Weights of a small GPT-style language model, trained from scratch on English Wikipedia.
Size: width 256, 4 heads of 64, MLP 896 GELU, vocabulary 1728.
MLP neurons of a small language model. Each row is named by its layer, matrix (down: output weights) and neuron, and shows model dimensions 128-255. Each number is 128 + 32 x the weight over its row's rms, rounded and kept within 0 to 255. Numbers have three digits each.
A block is one neuron, or neurons of one layer that tend to fire together. After each block is what it responds to, as a language model described it from the Wikipedia text at the highest values.

L4.down218:128074210087083134142160189111153110079112148087163150170114088204117094189099085116145142135134126126091063079147131088143125081146093138160145125096174165032145098157155122123163138152157125110115104149090128107078088152130152161123142112111128119117123117138144086087143140149164131129056130114106150164078112134176100153081201180153140122190144110103204148113134106148210128136142
Description: Final pieces completing a word split into fragments, such as M-ary, bu-ilt, sing-er, and the closing pipe of Wikipedia table header rows.

L4.down170:151150117131107109139140118135063125114095138088074107134147080113091128116173144132065208156080139148113141159109120150102174099169071126138141112158026122152119130172164144116110075135153170152158137154115128096168091104155112106172164100177182149170116140119123161086137136104114099190104121100179128109142159150120159111149152188141092089169163097122086127113147178135109157158136
Description: Second piece of a word split after one capital letter, mostly the period in middle initials like W. or T., and K-im, D-im.

L2.down11:091144108112137136124118128167179131091178095129118132132176124131115193101139155141155100091155140083140114130131158087141118120150099129125137172138150140141138148154125126181153095142066166090137102056086107142189062127129124110134187119130085147135087149114108107081097113117091132125125150156166173178098096092132121101172169155117124150175147052168136107091153066143157086127163
L2.down194:141073099110144124149149129131092155123159120091114077089156152126163116096102166110067136199155132114158097154167086163157133124148142169136125137162114157111066116145113119101126112186135117094181077127170188104102161101128124151125092121118135144135122114075073109119198121118077109114110091107163199137083164130142150057111101145136073144119112081060091113099123094187109095107105
L2.down453:105124104118106154119179109134150104073177121079175128125126127181153173119110140130094124157120102115130118177132069120149148131099169074140086155163117131193099186123129175109138120169154091084137130118132224110174136067150156119151122069083209185141129082083080142125158176118119108113205187048183111111168124119104153120125165179102116109127099072165152135120158054128155102118085
L2.down556:114178079144135161152101058106103120122136099134170076152120141108141128128120125079147164132146161201155146125132127086233142128175099115129132146120137119155056078109176141114140133112093140166126113131051086158124077136098181142078121125112127181120123148093104115124085137203077093155116144132186131136163087179148088124137157157098119134212085122112198115143118097110133139140195
L2.down740:123115104127086129121125132141139119132132189141145156164145057133149072067126090111085168140120126130136162109102195127140113103161165157088079129202120099156118130142139106111147158160158129083156115142141118113165177126166079115128095148091168128139124115099133153092101105123059152153161080121117127167165102164248171120112137137063125151107114159108163111135144130205141122117079
L2.down797:083129179057113160093179130108138148145184105160163164118102188132141088116160112148090152155054084109120084122177111114095130094104139148164095144168114170131146124105131159082098150135139094102113158191091115126149140143146121096151169153113133139152144102140126074187142089101166075202086121093099180131134129102122132127125177144061124084166104167174134149111079125133135163149105
L2.down856:117147143113176161122130122089170123114105107146104142133127074097105171041127115115156123177079069132110136123106057171123143189153130195117181063075181129115157155111118153161139117101126104108061164189179096089128141139138137093118059118053131173071116173085171131131117075093112130136136135098137107124142124107102149131147110121153194157145099104131080107177107129128134114095087
L2.down893:093154141157150099131076161133157153134173148070135133118143088107102116188105168152089109108078106091124138128172170097100144111126159138053143128134131105201092105103114122103155144096195105105143174161111104168227155147108087171083114160101096160115120130082134143118118130133037131076119148133111170124124170141092085128162155136087106064102206093142143167112081094138125172102131
Description: Tokens right after numbers in data-dense text: closing parentheses in climate tables, decimal digits in densities and vote shares, and sentence-initial "The" in census paragraphs.

L5.down50:047107102162147124165131097131163127124120117101134134087130153096112122100105143106153137080115161146125207177127141161176106164128155096076097131137111122181103113134097113141165136129115131147113167086098144153160172107125123130118123123143053130141110107077148173061068101186096095089176119185144141148093121143122096149135074167171103115179138148107148105155119128121068160132131
L5.down62:130148153135098120201076131101128141122107137120174110149172087166220063136139114117154145094141140091147102106172157119120112096133135111155138158167063135183087127166151135123158108072070137140119096105105087122089202104160116113114137117159139118096141112161157123116103161114155123153103124139195134090087116122153100177121071114108144115136138145156147143145111232082087167136126
L5.down83:107121120144145120114112079116094150130069140030182167121115090115154093145055139138127158150140108164090137073133125150086112089161128138140148122139138093132118096168202117147157108056120130167086118121162096152056064175181148152149129157146124133152151160120175074155133078137095151157148145098125093148138179092120113196157135154138138120162086142118130133123131149169136147159142
L5.down167:162112099201118133141135146124103209109143131117151062073205097133127140102142124117115128107130105125110145172138150090078150165175048108105137112130151146127183091106134159033129159149133153172139188078124128082079136148153102158124153152138107148120098121142116127172153081115078189170096145167069097141132152083132111154107159142082120173072092131142130141155136132091098154132175
L5.down318:128169128142141126163189111126111145173115165135201132099152104111206115162132111113024122112143115152063095165136089190108098143094109122141162105144138150145140136140141153130140120172087123088145094132098123112114094138164057120136106108102138095125139105107109128055094134100158097153139143070172161110112106137044106207141119116121116120134158120127191152153189119092143145104148
L5.down610:159167152143142171125143128148156149153167145103174120113180133096115138123135129193107178122141074165155113107163107172070142083105135156144127160185109177157151147047170122146120128131092120086147141105220131112121102095174143149170136166146080130151143151158093045095119123042133164061111113174184092138088150155070136118152056098092128112092099140130156191112156125150129095153160
L5.down796:111164134117121117095141124079143111122178160127180153160140092112095094090143079069117192128156099138183048157089142086111108058174190168095137110146090147097151160139133161142191132129179118178080152143098103131179140110109180117117127127155148114136095141069142141104120082154127173128151138086081135100122076054115173150155151145111113137215164152106103176088182140096146115104129
L5.down845:139124135058104181084099081096092110136111147145164119079104096020124169092158111143137159083165136117035066129160129136159134096187121177090122132082107167070116121141127137129083171174139116129123169209139135102173143142146159146140134160052096140137105135166142106074167115146119137168148126095131164073128100069124068154190130191136166094127100144147141176134170150179162166134122
Description: Fires on the word piece right after a lone initial-letter token (m, b, d, w, M, B) in fragmented words, as in m-el-ody, w-ro-te, d-em-and.

L2.down35:112168131087123118093185104145125186113121093103095109175126098147101116087104120077158126124115149122181101193150133200098114136106090165120144134100128160130074069171120191147122111152103131138154166087157105150158095087115079149166096153149172164181160095133104116149105135080142105115078185124174134129139087135101144110149096149087109120171158114135163165097154155109083117122130
L2.down104:141153120111166113090150111121119085111122170137102112113062073072147150164117115042195124132127168140119133110141155180135128137136138152094177131154132135121125158118152155110044094109206094146133149115106103135144134165088086100054092142156133134146109036116100183089110108157172141113146147137160099157116111132089047113088175126174114095125104121091145139138113042145136135133138
L2.down209:105100119139153103090110116136150180150149125127134061140145129126136138090149088146127149119177101103093134117120197168066160138102116126139166188191103112160103127140154127053090105139161113103099131122126151146212183079187092106187182164076105141081156171146113119098091161090176143170183063096075144125122092108086127092161137148144176078140137092096096152121149136138160069134112
L2.down250:059161120135132147086116108145141143104196166082100155138110123129138113157130179123161158118097109181137143152162102175066083126153143164114146164189150157160151153176119139105140151143177097201135165134110130179161151179130143130072073155126107146151163100139130114140143070087113119135115144110111136108157127157105083112145099160128131038126116169089182080100118051181169177098171
L2.down496:146136140076205138134141135189156153154094060123105074107136079139104148092147117115129146139107162110169083107147147166102111119119070139098132089125146124068119108134134191133087103180158095148150127113194118120161119176182080147136096081142147142145113074138109078101109168135125149141151155113088146137168078141111141153136104194132165124104164120078126134158163105111119130120118
L2.down545:177084113128114133139143149185118153113117131128100139180153141182144123070196128112120121167085129105103105179122127166199111074112114129133123128118113135184124142101144076155113089133153143144150131111107217163174116047151089069185144095109058115115181177114108099131163166099175093116167090093097091094127081090074088122109081122120126101148121113187102114078170172142186051183093
L2.down563:126118153167078116116107111123117167146151146100110088143139126095173127139125131151126106128146142144143167120188128182127152092152134118117208128116109101085186128158144094105153142080117158123058144133082171144164139170157132109176170134145103066141131083185117119131111101142177143140142137122092134205143159111087102188108151153128128114102121160177096156115069108010120154125040
L2.down733:131128080161104089107202097118126155123135160130101109095113105076173119178119114109115139152113153146158197167195088159086147168124084144128178095171090206089127177162157137097123132138148140094137150083147147107201132142121096178106137114164129098135110049059096095127131109167199177187096160109128142113122128109163100118120120126149083066169126155154114066132104111096065156075163
Description: Fires on the piece right after a lone capital letter, mostly the period of initials (D.C., Lewis F. Powell), also word continuations (V-ehicle, D-'Arrigo).

L5.down95:135165129087060169148068143160089100111100153127124126086167132138114156182090132151154159154076115109158120077048123153098099119123113163137157157074138152149143101079129176122143086122176084116120138098078182146142114157089113175093142184151048104157141168123093102086136111111120109139117099149113086210108121118151168089117098125169113179176103095080125155111152157235122071130078
L5.down96:132105123148115159127089103119126115177088154077116177134162136098105115165103128083103128141155129081128100145093103164175191117101133156179164095144127091070212094160126142120115135181105159176092120147145156070149101126145066174131158102127124177120082151119113123081139155060133097168082116179120125113125148072090129073116125083178162117128134151153165078175147106051193143137131
L5.down136:140150103057150116061133171099114111112132148103055137150136119137111147157116186125139117127170160150148166122134148106115102118087156140076197106154171154089099146114119130125084142125170130137127118136129130119195102140150147102136135151117132224079100136167128116123122122127139090110203143121126127087110137175185130159117145125124111172100147107119098123081127128075134115097097
L5.down185:120112157119123107132142140090156095151124150120104099153120166138168132130103128152215077103130085136081044134120145117150133060144145174139128146140119113134123129098101197078158131115098134158112115161138166156128160138161156105122135118136161168132068170126164092149176060134171149121133085159127112155143166050112165141091170120084117163140188153071143018088094118135146086079061
L5.down282:116086124146135079134153125078185099133165148097087127125145127110147168121093171179143099070134092123145139122102120159098162094150173145126122099088165071138148101159154142079114103119154079137112140171111113130173102149124117187102134211077098079135088092142126126116154170118177077161148115128136126148101105115118161089149089084097153121123143200166132175092073144157133153136114
L5.down325:123150141088113095126093066183169102188116147161166095168155150138102119129083115144179123118151115132138141131109117098096139066143181160088110154138158074092117116071133177143103097112084087162125141102116158086152090157179113129090137183104142166112085091165177123110196153116104159139121108103075189169108167191136091176104135151151120158152168155156148153102143161102141126106119
L5.down366:103182149099092129147119118083161115115087089101110117165077103164127117148172158123102111093142107139091124119137157175122132124135146074129152060106176198105154092099126133111099128111157172168180123101093162073111069103158095096153144072130141114178141145069082109134110166111162107125153137137078093132134108122113122101146109128112147126101108158112071089104104119128148165129125
L5.down799:220094131111129086099082158126134096128080209010118177191177118119161085129090135110138117132157130137163123087101120176180077106105116094070145099103127113098184121115171160105122143149160130127131069107113094117191053155141101125093085125144140139073122137120170137187182123100155121134160122103175150120123136117154113123077151112158126122060135100165157149082150097157167117134126
Description: Short vowel pieces, often "a", that form a word's second token right after a one- or two-letter opening, as in Cl-a-ude, S-a-igon, st-a-ff.

L4.down629:171157202119145059111148130131166101071154166108135126178145084133102139118138117161142118132126124145127083065089146149141114133109163094142145141161090081158133110126106151121084158163116136113118125088080120136162120125109103105119165127186188131152141078147128088130098157151077140071158186141115113128171141086109160144134072108154179128145135082098115147107099177102101099131075
Description: Second word piece, usually a vowel-led chunk like um, al, un or ri, right after a single-consonant word start such as h, C or c: h-um-an, C-um-ulative, c-al-culations.

L2.down82:119131113126147145116057086099148143103123129154137121159117083111071168151158173155142098141099075109142121137113127137105099075152088111136077194128158094097177198170102162108126085103131120130110126119085234127133136127136152128088115130136110080120116154149090102104105085082161092184172065113096183173129164096123098104133176155144087170112088098096123139066120097165133068179134
L2.down83:127113189109119143129185171073171126136163097048107130127182124114102128099144145150120113154095148064114100135171170124111215125097141172128127173123094094124099211049123113116129137092144151137101079170105188185134097147129180173069152154108143091146074142143159172125141109121119113120143147130100127153113074172144129098156159141128072152129100136099082128105117135111114127154127
L2.down238:189092160142124118137089120156111131110196111085055149125106100148135164186142163168149128144118201114085171147151117199099136103140147105136076109150098097150129215155133094118116097117103108118099121092108133128127138107140151074099115106123096113139181117137086142153090086127150129087147060109157121129126184180093161156048079120096135145171149139130118169111133092175119099131105
L2.down268:124164185140082104066167174123128053116109123143097090174089162124120099150124159142083098120150131138116129089124121090109150113158148147168046150123075067088156161134177149087129152110120137128132108147091110170126099130185225146143115109146082119162077122121134105129195164153141139138147123086106147103122165144110169153114066131082160171113142135160123141142137102125114123174136
L2.down302:156127086094133132079112101175153141109149163176108087085107062143135163162125158159106162163088110121095101059131176137131169105161125152114172111126128171103132137119142142091156120101148195138120080158139143152077151095118114107171102238133136161133132157132151206104125113160098109150086100166106152162158144139119114176095093082099059151143141086184123108138157187120156096127103
L2.down407:193100133129051044122138122152129128152103168116054153148178149115223134170089152138178119146168137159227124146106127099089114140124088092114125149176091133095134124110140142048164129090138128110139132137077104164139094125124122161095116141144106141133123153169199114076146094188134109091100073094181101130134170080157164158134152126106178128184128174105064122177095126103082120130123
L2.down484:179118120111166139111154155151115098121132142108068161128109179125144105125125128123172202110158118126140172108074100100161131114177092112138114095204142100143160132181094139157134106131128156054059186133123168165171158154118110088147125136201103138082165147112122163145116134144083155112138110124131103153136122153132134192143122153185122123150102079125151135135083076119137130115092
L2.down711:073211146119107132095185067127112141163063149099118127106166151168180123084136179118108123162086133130120136126091124180070093111074183171146093105184146153139148106093205109141136146094133149147111154168154102129132098131103129160110152098133148167103149120141129138113175089143184172124098085084127139116087139156128187125171061122103124100133095142148187104090096143012144135150111
Description: Short fragments near the start of a word broken into pieces, often right after a lone capital C: Cavallo, Croatian, Codman, also Ind(ia), ab(sence).

L2.down125:127098175126149092160162121081140093100089145115154116147141157104103165137124168128116108107151121117074153159115077093126085073145112101099149117093203126143147220176087134103140149143108151122097152150112151166130149149159110118064111145173022118109148129121128110122138092131141100200127118187113137122143113165157071157145134172127186142102105142165135127150100188100077141058212
L2.down295:134181147092138090103170141121182082143106172121080079168110168171154139137128121125121110170185073119142144111146161134106085056125111170151157072103144105151159184149146136098169153076156163109106118102119133150175148092156147102082120168126073131153090138093170134087169160117138105156155182164113150098076082173115180116103114091169091188048105128117128125119144186132060114100194
L2.down306:126192140143146169093155078111172092088142145078134080143161142114146092137101106118103152195122118137123156146160087183137114098110141175099175099111104126159076149107114131075064112138142185138100080164141141116176126119155096137095095133154136143093108192111102111108174191105141119162158154107136114062089134151110115042132078110187122120107127144155120113192225187092088085102102
L2.down420:084167122092119155186103145077104183150072102147147143098120120184123159134139134116137145099158187109149125073151091156086167168120097163102127121080162127121155155157140117209177143095119096071106154086135163160132107126102103114135033121104053169121137079124140146139120068142212132083104104159158128110122149134171112097133169142137106159113120079149130083165127092167140155096193
L2.down619:145186144087097128134089139068174126139107140097093134173140145192132142131155090150118178119157095110114178129119118133117083121090122094129126113092147104152135115157172117166202155102143146145112118120087158115140154164155072115139133118152156063102160117087085071079126134080133165086119154114070108113091137204142157066139113103191113082128157027135161102147101125160140125140147
L2.down732:166130163156170051162143125056154125161108161125097123195106119160088114168098156137112077124113109124149147207141087125066099067129084091118131155144142107092147089122129126089161139115157138187132054107152123147126156131100161096126138130170059167160128127204119128076102134162122129130105140097093171079100089094087163102170139140120142117172117157118178117211111103145079175101198
L2.down734:146114182126211094154172125118106138124168155147065107088144163078107159146152169107120114083139112107142129181109147155073117100128142055137130152157115101136130152126125157083109163126203112115185138136149139158144109124122174116093138154143085109192160081137037114090051171110156120141121125156133161152130100134160096127163112154088151084119133153106054141133059079133128169028135
L2.down865:129206159080152101158098132134129133102093174115081128127135137189065100124107092108145123081154122096126114126133090056139100107197181119120081117141130098143117133116131086144115115127205133128057107109229140116165065103151132163081139114142106075149097157159083130150079150139166103140128097140101177117094113141165141136110159123105134148101142118127142140169190155115124111096168
Description: The article " a" opening a new noun phrase after commas, time phrases or prepositions (",' a' claim", "for a final vote"); also word-initial fragments like a|vailable, a|uthored, ir|resolute.

L5.down161:179094185160123108124143139091117063138203158135086098104115091135177142131132150065133110194162155155151118124156129090114119085099155152125130159145128136173083163137099168053134143157140136132135122113107176146127111121140098141103112083163104168158174171166154119041141169155051157144092152176131109123190142096139162152126122135080117209110110145157132110149092135109093091083088
L5.down193:160095134149093118127075098158149090141102093175136136112098075132111145101133159124154132173094143125117083124094127084125148139156112128153064075139151099129092129084122120111133142207153124131168096155117133100095136166157060105159155138148132112130139108159129200188144114135152130144118107156187081150152107117167092136101111169112109153169102150147172167110125140079075106157078
L5.down224:117030215108117154109123102121111102146118085139130156139119104102205140105097104145114107156091114119098134041115075120168134122150157130137163126127203126145108167109066151134096082173083105112126100209103107122109103108069120132129099089116150152071176129147147229164144128091160113160068086132138067191168124115115117176101125149105094121143153132169208090130119105038108076148095
L5.down696:088129165163154113140098146138193123132131112134132080085106161164136211128142100163116147165120095097110155097095118148110135147130161092131059134103121099193182158115133117058146152165155177152173104114116127131156177126105167087129114118184140131144113104157092108073104081108156124065129122082181095124169100128168084080172169124125123121110132154082144167036179157122057154127170
L5.down790:122126152138100061148121153111071168108166147131120093111142139175134103137133097137189123114085099147080149109112161114124132155078150072160119145167117123109181120213133119084083139135113168134155090096107020112138185129090124121112144143167135141142080085106079121158108127064095092159052164155204133130117169131144103131126135124164150097125099133105114115083145094182142130160193
L5.down827:108112066084103156104110135093088109082043126107108159137125053113176134083158078119143078175158135146108136123142124112148080135170082097149146139117127057132128162155127126048117116130102112070154129159176108099086113164082128141043112139136176184138121130130132153156135189136118085156080126149159094109092162068162108142088126126131126105132109093138128105142119151125099207184157
L5.down837:098108131122117142136138106117149143137087192132145167122158133120161138158114099146164127158142110141119144165166140084133151101151057102118119113067154078070116110166123046120154138097082111180110086139153184156108121144162066162131160112096114132177108134105093204102134110112147148114154184130172160162096134128135074113082166134087157158144147096153124093095143126045090139104108
L5.down878:159104100167139148128148138149159131103139113210143154162146111098132160154159097089150131138073161102146098080173167129195073092079123101106139166137149101115145175091131149081099073165131148124074124113106123099155103129120084154121107158068165145068101113129047152129165124109143167149131154091153095196212110115097141122086142122134108086138116091131155146124158118163163119145129
Description: Second or middle pieces of common words split into fragments, such as or in Director, labor, reorganize, us in accused, ur in Current.

L5.down276:116141115167109101171100156102133140114064082107108123112160140086070107119066082146128094127136155130104151144140118180068115185109115140189098145146152120098151149223095147107150168116116107181156163132118148120154120125117175095089192143163175136139138154132118120117109141139177087123160082211130087138150162131117129065175135075156133121171140155162068197128106132140086136117086
L5.down354:140145095158122084138094120167138158135109166116219110111132173102058089138196112099134183112123144089114135128142122067161126112149046102127143106114076115122134096154161169145173097151105141145145181098168163125171137152095137142138143102108131133121095118056183143108085072170121119110080146139162165148162113112138064091131118178153097081160098098186193139200127134088090169113214
L5.down379:112134179124088137122122115173127126155130173134171136117155139109118078106126085121146162112179194143166130153117109206117126202064101124141092154119098161108128085131149162135136069100147113090135086136122071112038141169118139120127179099133144137099117156180201076153150084071131145183142111181138145146153167118118126116078122111091077197139067150127185110075106119168110133148147
L5.down509:104131175108123110087142175167204102160091154112129191078108189179200142109085181147067167116176128103115149150118104150137187085163155100143170181135152104131125092098102096164171119123108105159176096139169116119121087167153162138065158083159086136127065096176122112142121158099133110146122135116123185159077106050126131165073149140100106150110176159110107101109100178099125061109149
L5.down511:195122145124152122156159098172116100117077121119131102169141099171065078133083141147142134177051149116103124119131139142090139140089123131158133116135088152094160120157098140190111074076089074177163147133154124105137086144119139119123119139132158137101078073146181090108113139134108149120076139114167159152185134133076086145100122117131134103096172127139194107184116179143192202131168
L5.down512:085107112157190139163118092096125158105163152044146121080151161083130172095170115117109114092153116066109174113123116139083123169116076168136119116150131164150135114160131170106165177140102167122113090123126128151132127136205108199143149150134165076112162143135062117176103125127193110079187120117149108169117119134153119100086089130139136114201143106063114146134145089154203132077141
L5.down694:106114095145106141121133130146076163164161186105151136151157138125097130116160122110158131088140083162078090139118145148129060136085161126154139189166128117112128146204155083116137115188096125091140140186092133137116115139110150106087173112180145122132136104108097109144078063107105067156071125136107059142145175153160137092146079140130135137076159165085131155150130153126132162095089
L5.down738:115090114178096170081133117168165102203115072137172132093085159147146071173140103120156151156147167084127111097121159076153130145101130164156128114106141110144093142107089103166129098172147095123193142104092125100151068143124031069114126109126182129181150145108133177150105133128118059134050165121128114082126138156118147159103112107147123133094105161160115130096141157159096127099143
Description: Fires on "born" in biographical lines like "(born 1982)" or "was born in", and on second pieces of capitalized first names or initials after M or J, such as M-att, J-ames, M.

L4.down489:109142049169104137168099105133136021095084120160189142139144100144176155175148127102092146127151150136114098145086186132050136079151140111108180108100151139175097102129111113156131149169130121111092125092129146126164078123149060088158091105140096082144114188108108209147147179162128167175140054157131175153128078098153115037120189108176176142076095119174139125139147168199131147156169
Description: Dots in website URLs, slashes in density units, and brackets or pipes in infobox and climate tables, plus word-initial fragments like sub, tra, inc.

L5.down168:104212160139118131093084121176138126117127131147143137164162082118154084087158148150110051104101127138144142154127103061163077151094151088182179155138136136103139209113097116136107107146098141121146139139179124103214113093170116154115219093144109157161150132155085124129115078202110080139136147098165112112116120166129090135132103128124175173129128134099089118064080140136134102125093
L5.down210:116124101150161134069106067168125157088102108057084144117154090127130124145157163210075143213117168150114117114097183167141138158123145158121168073035168168159137129112124066167102177119174093142189106108106117064088118154116204150200155126149118150081113137150148194161120101165126150107131135122100178112120145142117064194153130130164127096154141138137113087098164147141166138072080
L5.down396:121144122124093165128097096137141130152163145089106139140061092086141175139091099109169128090103125108095154102141129136173133159117098140149141164098153109190085167109121134090103126108212090076157136139105139167133101148052131108125164146075141140192136184227099099181149178140148066050143094187067088079119187138094127162115149156093121141120171143166103102085132125138127078102089
L5.down490:135141148105067090171150122125138079121103129162117035137086142113126109088177136125159080130090164110156128045115142165155223155109137192128138124071073088108133119108146155134130112127118105139159088130124123123132075116113180138104137134140122147159104135109149132192076128171149076143101135133136109140182129149104095171082147163188181141090171187068057078096128143124168116155130
L5.down515:129152127102108071119160113106137122138170129131131099060088113130124141158129171123139072061172064110092097134159140174088115098155125213151173088132144182174090148124159124128132128109119109161194162153131158147146076162131133120077112125154095142125081127154116122142168149107118132142176131153164161098116166147147167149121146164184137155113154181168107115118143165135135131219136
L5.down519:124163037111117118106143119097146117133124141172149113099082114128121087119126149160215097144151166063168120141132135089144106124144055066111192178166056126144069113068125094075148171135106127168145102099154120122092069118107115089141172093159121148140129122134084127103139171147106205131169144101180209132117144144129132145124119131054100149145105136083133096137126183127114086130105
L5.down604:056149112110140161026145159097133159121136147155148132122095187130143146132123168180102106127151119112122084086101106083200105093107128116146181101120091146170128174187163079093146147130110140119141123080116166063142118139114153157175174060106129085119157118123106060137089121162126157151135158129096120147141168113202134150052087100178091133145155135116121081099066148076104142134105
L5.down805:146133070131099085155139094171122077107164144130108127137111112127101121075124121160135097127130128069146146153116042097219076116104118114168082126218096177149153150100152144121132160134132129159145109166081082169146110110172102035113215128133203110108147130137181106125139167143115114121133139123153181113133096110079131170127061148104126144140157190120172130132135105145117110102120
Description: Fires on opening fragments of longer words, mainly ind/Ind (independent, individual, indicating, India), also rec, disc, loc, single letters.

L2.down346:132100144165136078181129129130164146116143178074128083118127139158093110092158112138180165134141114154193072094149148139140160116134097164163141157165068107087139146075128155095120130119190125098120080140142114094138065074102237099136128104134150136143152109206098115108097148118157105151084118129143201104160111100127123155169108174139158095127145127100088107163096171177139159112181
L2.down387:138114140121108110075157108126085143154109117128092063174155192111175110085105102120151127122111211129092168143159134130133115162144108117159124135157060140109063109220139116102125140100126128105053079144069101148141197105104149161101157096125090134117096116133116099183127101145136153165086162126160107134255091128130129121134099117103119103168106157144187079197117124116109151117142
L2.down612:109101150150149102164112063093155138104137081144154068121176071094104143107095135114189116109192140126180081153138154091090061172091127144180160112112134173177128161105104157136115184094078133170054140138099117118111167087142165163073115124134157125125106163101131173143124128182134150146119124158128173068135140211145136099124108122136090103159160117142155130159105139130063207141132
L2.down649:108172122158132201090106184160113109127181129073126117135135141166107132100122099162190110183126109152141140150139132087160151058115078134141143103162100144091087126121135103165111103114091108106143071149101169175073129116123146111132151141144170155150070175091084138133168171100117078081135086113178068112130167137115100157152182127120147173132093096068136111130130075149119155158139
L2.down793:106039112186091187121154113115161113135143126065154137206127158100093164151086106196169168177086149144136154149116056152125097048121139081100131127155120158052168136141146156129156133156125143128062105118117128136168102185123137071165121110136083143166115129131161146191095119090143131128151141146155159117127108124116106109143100168084119111155142169128149106097142149096137135169147
L2.down794:175161089082127163081174159129155118146173144066130124074085119116130157132152064092119151167089074143115117108135126107107125080133117106148128074120149145123168118166138113148095072104224082149135145180128160113126166164105127123122151125167138134069143101123167139095173147116188088122122147120105141132055146066117137152163080050131120124113125067113116076127169190138183104063164
L2.down848:133113150142103130135100064144120112105153147098135103103142112109117116139161091163158195138131152108143136170201155090143109085157183115104092154169172161143120160148083157022101117141116167142125132107075142134092138129112099116087168117117114107159131111137113134146090104119181067146114131174100126096152131209127154118091112181144107126173130121144125152155092156160131132111132
L2.down852:104087115157183149102108088097111082111166146179112098136137125133109093138177096126150178101179137099159180112184116117126145075129219154203100128147141112088157186150149082049201149167113135089096138173098140152118180147129123120130127141112141175083178162168113165107159128164155087154131100167116096113125119176090109144117131101133155117133181134166143125136123151067146195112139
Description: Final suffix pieces that complete a word split into subword tokens, mostly role and person nouns such as secret-ary, guitar-ist, sing-er, cap-tain, plus others like bro-ther and whe-ther.

L4.down494:109105145101131066061171133116170088127163177057150134172138109189106114116137114144139122135142102133158164127119131153118069119141156146111131106132091157179159165121181119125141170165145155173126164070130161122103164136099065163112087153172090081087195091106116072138128088133075136106120129117145104110040128065183146089147113066215107096129115110146102084093146172125148109159168
Description: Fires on the indefinite article a, an, or A before a noun phrase in biographical prose, such as after a pause, had a reputation, an average; weaker on word-initial A/an pieces.